From a checkpoint of a small transformer trained on Wikipedia: 14 layers.
MLP neurons of a small language model. Each row is named by its layer, matrix (gate and up: input weights) and neuron, and shows model dimensions 48-111. Each number is 50 + 15 x the weight over its row's rms, rounded and kept within 0 to 99. A neuron's up and down rows have the sign that makes its largest values positive.
Before each neuron's rows, "fires on" lists the tokens most often at its 100 highest values on Wikipedia text that the model never trained on.

fires on: ".", " US", "ed", "ra", "id", " Saudi"
L3.gate398:69 16 30 52 68 33 52 39 45 82 34 44 17 59 31 66 63 38 49 49 53 27 37 61 37 63 56 45 46 55 70 32 58 72 38 48 57 71 35 61 61 63 72 48 37 50 63 70 55 84 66 30 53 59 37 71 49 41 47 41 51 18 48 59
L3.up398:40 18 54 64 34 61 56 42 31 64 62 78 09 52 36 62 63 31 55 60 64 39 64 35 57 64 72 67 69 66 40 41 46 59 48 40 32 57 39 32 56 64 45 40 51 47 42 52 85 64 40 21 66 75 27 72 35 49 30 25 55 59 49 36

fires on: " Los", "en", "an", "ic", " Monte"
L4.gate139:50 41 54 53 46 18 47 51 68 56 34 70 48 68 44 63 50 58 14 73 68 43 47 58 35 59 45 64 90 74 49 51 76 68 48 39 72 57 83 42 44 56 30 65 54 68 53 40 16 33 60 65 67 53 50 50 67 79 79 39 53 52 74 15
L4.up139:58 54 74 31 09 48 44 41 42 39 38 39 67 40 58 69 34 53 20 57 56 21 43 63 49 46 61 66 55 58 59 63 67 85 87 61 57 52 29 53 36 63 41 52 56 55 40 55 71 29 67 19 68 56 35 44 42 63 49 15 59 24 44 57

fires on: " This", " It", "9"
L4.gate485:31 40 80 31 19 53 40 31 51 41 35 68 66 63 40 28 27 65 40 68 68 73 89 46 58 68 31 58 51 59 26 67 52 59 46 70 45 32 52 16 21 35 38 49 73 35 50 69 21 21 45 35 54 55 42 73 69 62 41 47 49 45 65 59
L4.up485:30 39 45 40 63 38 61 51 53 73 46 51 55 54 50 55 33 71 59 41 54 48 37 20 79 73 36 57 47 76 34 74 46 57 34 62 39 55 64 59 32 53 50 43 52 44 49 68 51 44 60 47 49 56 60 37 67 38 29 25 79 33 58 33

fires on: " there", " It", " There", " it", "There", "It"
L5.gate28:31 55 57 47 55 50 56 61 38 61 42 60 54 54 36 68 46 50 42 61 73 55 45 44 59 53 43 77 30 36 50 56 40 58 90 74 50 30 34 36 43 36 45 45 79 14 38 65 41 33 77 48 75 63 58 63 84 60 26 39 34 42 54 30
L5.up28:59 81 45 45 46 60 53 63 54 61 53 67 49 42 28 54 64 71 73 67 81 29 43 53 56 68 07 57 26 32 42 40 51 50 48 60 69 63 45 56 61 33 58 51 36 51 48 64 23 43 48 62 32 67 53 68 80 68 45 42 60 54 45 63

fires on: "s", "°", ".", "″", " cultural", "matic"
L3.gate184:51 32 08 38 49 55 48 57 28 82 56 38 58 73 19 63 38 54 43 63 72 40 35 59 32 67 42 09 71 29 20 48 38 50 30 49 60 49 32 72 64 44 34 68 50 37 26 45 39 70 51 50 61 73 38 68 44 57 35 46 36 52 42 70
L3.up184:29 57 47 66 46 42 66 40 58 61 60 44 34 54 63 71 69 53 30 78 68 18 71 51 77 41 48 49 63 47 46 41 55 62 88 44 63 58 28 57 52 21 46 68 44 57 48 56 52 72 37 16 63 65 41 50 30 67 48 31 50 35 50 61

fires on: "lo", "d", "ro", "é", "ne"
L8.gate443:32 76 40 59 54 50 67 26 46 22 23 44 18 86 36 82 23 31 53 41 44 57 21 55 57 60 62 51 51 57 42 23 65 54 27 54 64 74 53 83 36 27 47 75 61 61 57 40 76 46 52 53 37 43 62 54 48 59 64 58 48 70 40 61
L8.up443:62 56 44 50 58 54 45 52 55 55 66 66 29 16 57 46 83 66 60 37 49 31 51 38 35 21 67 42 50 34 49 28 41 60 60 60 71 72 68 51 57 33 50 26 60 31 25 57 36 55 29 61 38 78 80 64 36 26 57 30 52 64 37 30

fires on: "ed", "d", " established", " built", " listed", " released"
L10.gate425:79 55 53 56 62 58 55 47 61 75 50 33 56 64 33 43 24 57 46 34 55 26 72 25 39 36 49 17 40 55 19 57 12 44 31 42 44 47 71 50 66 63 48 69 45 37 42 49 32 31 54 61 51 54 53 57 44 69 49 64 52 66 36 55
L10.up425:72 62 67 38 64 60 53 56 39 73 36 28 53 38 57 65 41 49 72 25 49 42 56 64 70 37 41 38 54 51 17 79 52 59 82 62 66 52 74 50 59 34 43 41 64 57 61 48 49 26 50 46 57 45 47 78 34 42 85 38 40 48 52 35

fires on: " ", "1", "2", "0", "7"
L11.gate170:55 71 36 69 66 25 69 53 38 57 39 51 37 44 35 41 67 32 42 38 38 56 44 58 69 54 40 46 33 60 26 44 52 55 80 56 78 43 47 38 69 37 59 35 48 25 63 44 20 08 49 40 35 41 62 49 48 64 46 56 57 64 30 55
L11.up170:67 55 59 49 72 35 37 53 66 79 50 53 61 06 51 55 37 29 50 38 63 46 34 59 63 33 57 74 62 46 49 48 52 49 60 35 60 36 38 61 65 54 49 51 63 52 68 56 49 26 56 63 50 26 61 59 71 72 26 42 54 68 41 20

fires on: "er", "man", "8", "ist"
L6.gate150:59 74 57 65 67 44 41 54 59 49 47 47 37 57 67 35 45 55 51 55 73 24 79 25 52 60 42 36 38 57 34 52 34 40 55 35 79 54 67 47 53 72 54 58 36 29 36 69 43 25 33 59 38 58 45 70 40 65 75 59 36 58 55 40
L6.up150:46 46 21 51 50 39 55 37 53 60 71 30 33 55 66 43 48 57 57 40 59 55 74 34 55 47 63 52 54 63 35 52 37 67 56 57 54 91 79 48 49 67 69 27 45 40 58 36 63 42 41 55 71 39 32 38 31 56 70 32 36 57 53 33

fires on: "9", "8", "er", "."
L3.gate480:21 71 25 32 57 62 40 52 32 62 61 54 38 93 50 39 45 55 27 43 51 43 51 30 54 58 53 38 13 64 52 66 48 70 28 33 62 56 96 28 30 40 36 47 14 28 76 44 26 51 68 56 46 46 55 67 42 67 64 70 27 48 80 54
L3.up480:61 34 64 57 75 69 55 39 81 39 40 18 50 61 70 11 57 66 68 50 38 72 49 42 25 40 55 58 73 64 36 59 47 69 25 52 49 78 52 75 29 36 64 57 57 63 61 56 49 56 44 88 53 41 47 43 37 32 28 54 46 37 69 63

fires on: " re", " Re", "en"
L11.gate138:34 27 45 68 45 84 71 41 44 49 64 23 58 46 43 58 41 13 34 45 26 48 32 63 41 64 66 05 49 65 44 43 24 35 37 49 63 57 54 64 66 43 56 41 87 56 28 51 67 56 45 44 60 60 40 51 54 74 55 20 42 57 39 57
L11.up138:55 49 64 63 24 42 44 55 65 50 73 63 67 57 49 54 50 41 25 61 49 44 56 64 54 38 67 71 44 62 45 53 76 39 58 91 65 52 63 37 47 35 35 44 81 63 45 37 46 60 55 57 53 51 51 55 54 62 50 43 65 62 71 51

fires on: "s", "d", "="
L3.gate162:65 67 35 53 54 40 40 44 51 49 64 27 37 59 35 53 28 56 49 78 20 58 69 25 70 66 28 18 65 55 38 56 47 23 20 57 42 55 52 51 71 39 27 56 35 48 65 53 46 33 39 72 61 75 40 58 31 37 50 31 66 57 46 67
L3.up162:36 31 65 63 57 73 59 53 57 54 67 61 02 53 55 69 55 39 50 43 51 45 67 44 52 59 54 58 41 84 41 65 34 39 46 79 59 62 70 28 47 52 27 45 38 52 53 63 56 68 46 17 83 65 44 49 44 22 69 44 55 37 41 44

fires on: "s", "y", "d", "|---|---|"
L3.gate505:53 48 57 40 40 55 57 60 36 41 46 27 23 63 72 45 33 43 60 48 34 54 37 40 61 57 38 55 58 76 46 54 65 10 20 55 58 54 62 30 55 62 67 60 69 33 56 36 50 46 51 51 45 70 69 24 42 35 75 66 41 31 38 55
L3.up505:42 37 44 36 61 33 40 68 62 67 55 58 41 27 70 63 42 27 74 41 49 48 64 49 77 56 43 37 68 59 52 51 38 34 28 60 62 26 58 40 46 50 23 36 65 43 58 75 53 45 53 42 43 77 48 52 27 31 46 50 46 58 39 82

fires on: " of", "=", "er", " from", " his"
L11.gate267:57 37 41 70 36 56 34 28 70 57 36 18 54 43 52 46 20 43 75 41 22 47 59 37 51 54 31 23 52 65 54 38 55 59 54 24 57 67 48 57 57 57 68 50 43 66 41 61 41 35 66 49 71 54 53 38 59 34 45 42 79 61 70 45
L11.up267:37 53 69 57 61 49 49 53 41 13 72 61 60 60 61 83 38 62 44 68 77 57 61 29 51 65 58 47 58 51 42 46 67 63 37 38 42 79 54 43 37 77 19 47 54 55 43 55 37 68 53 37 51 72 55 35 70 35 48 57 50 60 23 60

fires on: "0", "5", "8", "3", "9", "7"
L10.gate509:49 77 36 41 42 41 53 22 40 60 60 63 46 32 61 36 32 31 35 40 40 21 67 66 30 26 55 44 34 72 43 57 51 55 48 72 75 24 75 36 58 48 51 42 23 31 51 29 37 33 45 47 82 44 38 18 34 64 33 38 64 42 34 36
L10.up509:65 73 45 65 49 72 38 19 58 74 85 26 50 30 58 64 26 52 52 65 67 57 59 57 50 50 45 46 39 65 65 24 54 48 49 60 65 48 22 65 80 70 58 45 63 39 52 47 65 41 75 59 68 31 55 48 67 53 56 36 51 40 40 65

fires on: "n", "-", "/", "9", "en", "."
L5.gate85:38 35 76 21 60 73 69 57 59 50 45 64 45 39 35 37 51 47 55 29 54 48 82 27 47 65 66 67 30 63 23 66 40 53 85 53 54 42 53 56 50 55 41 42 49 95 53 59 53 35 35 60 39 59 55 62 57 46 51 16 59 63 57 53
L5.up85:83 40 46 55 51 46 58 50 65 35 53 72 62 59 46 17 49 78 60 32 55 48 56 71 37 25 34 51 42 37 26 54 46 47 50 87 66 45 43 40 64 68 48 41 59 63 82 38 35 68 41 67 38 33 22 47 41 28 71 61 38 53 34 56

fires on: ",", " ", "/", " and", ".", " |"
L5.gate137:40 37 38 42 61 47 31 29 40 61 48 49 51 24 31 41 74 50 53 29 41 63 62 23 34 86 35 62 71 33 83 49 38 35 54 41 40 57 49 39 37 30 11 60 41 74 62 39 53 67 42 62 45 17 42 52 54 64 51 58 50 56 54 52
L5.up137:66 71 44 73 85 56 55 80 26 33 33 44 36 67 42 31 50 64 66 30 53 52 64 46 44 11 55 63 53 52 39 29 60 42 78 62 51 56 39 48 45 58 43 57 50 51 63 54 32 29 50 44 23 43 13 54 52 46 60 69 63 53 28 39

fires on: ".", "fa", "n", "ning", "off", "ra"
L4.gate253:18 39 35 40 32 44 64 58 43 57 25 56 41 54 46 49 56 62 42 49 53 41 50 34 73 74 80 95 39 42 56 21 62 34 89 28 43 30 52 30 43 26 60 22 46 40 71 50 59 59 67 40 51 59 42 78 50 58 69 44 60 64 47 66
L4.up253:66 35 50 76 65 68 61 39 62 60 55 49 33 36 38 31 57 39 39 51 62 39 60 27 67 62 65 53 60 65 40 55 43 53 67 54 63 13 31 29 33 36 44 18 29 34 63 65 58 75 43 40 68 45 60 80 49 30 66 37 45 61 28 42

fires on: "1", "ne", "d", "s"
L4.gate406:11 53 51 71 46 59 62 58 45 71 49 68 33 57 47 66 34 35 52 26 52 54 62 43 47 61 45 25 41 61 45 62 49 29 13 64 48 57 65 58 61 27 48 92 49 42 68 42 31 59 43 37 37 64 56 42 57 38 62 44 75 75 30 57
L4.up406:38 88 64 79 45 52 49 39 58 31 52 53 65 57 41 34 79 37 50 23 54 44 47 46 67 37 65 52 28 84 49 11 81 67 69 50 53 49 58 66 55 61 29 58 47 59 63 71 21 48 43 43 35 30 75 76 32 62 70 49 72 55 37 34

fires on: "en", "ac", "n", " report", "ly"
L5.gate270:48 63 56 77 73 45 82 32 42 40 81 39 35 28 31 50 41 25 70 39 34 53 39 59 54 53 58 39 50 65 61 59 49 60 01 19 51 55 44 69 55 19 37 54 49 61 45 41 56 42 11 61 28 55 45 62 43 62 60 19 38 41 41 39
L5.up270:83 53 79 45 27 73 27 55 53 73 58 42 24 47 23 56 63 43 28 60 59 72 69 64 30 50 67 46 41 43 53 47 49 55 37 66 42 49 44 57 63 67 40 67 40 42 29 53 79 59 47 48 51 66 38 49 60 52 56 40 65 38 54 51

fires on: "ac", " de", "re", " Re", "be", "Re"
L10.gate458:33 56 42 78 56 90 65 29 20 42 53 38 75 58 53 60 64 35 45 50 46 45 29 72 71 56 26 33 44 43 18 49 53 37 44 56 72 47 73 15 51 25 87 41 55 70 12 38 26 38 57 67 53 48 78 51 59 70 70 46 52 60 58 63
L10.up458:70 22 56 45 37 53 62 65 30 49 66 30 84 45 54 66 41 50 47 53 58 55 32 71 85 65 37 14 34 37 59 60 45 56 22 65 51 48 59 44 57 36 44 44 57 62 11 52 50 39 37 66 39 52 61 54 56 67 53 51 86 52 67 38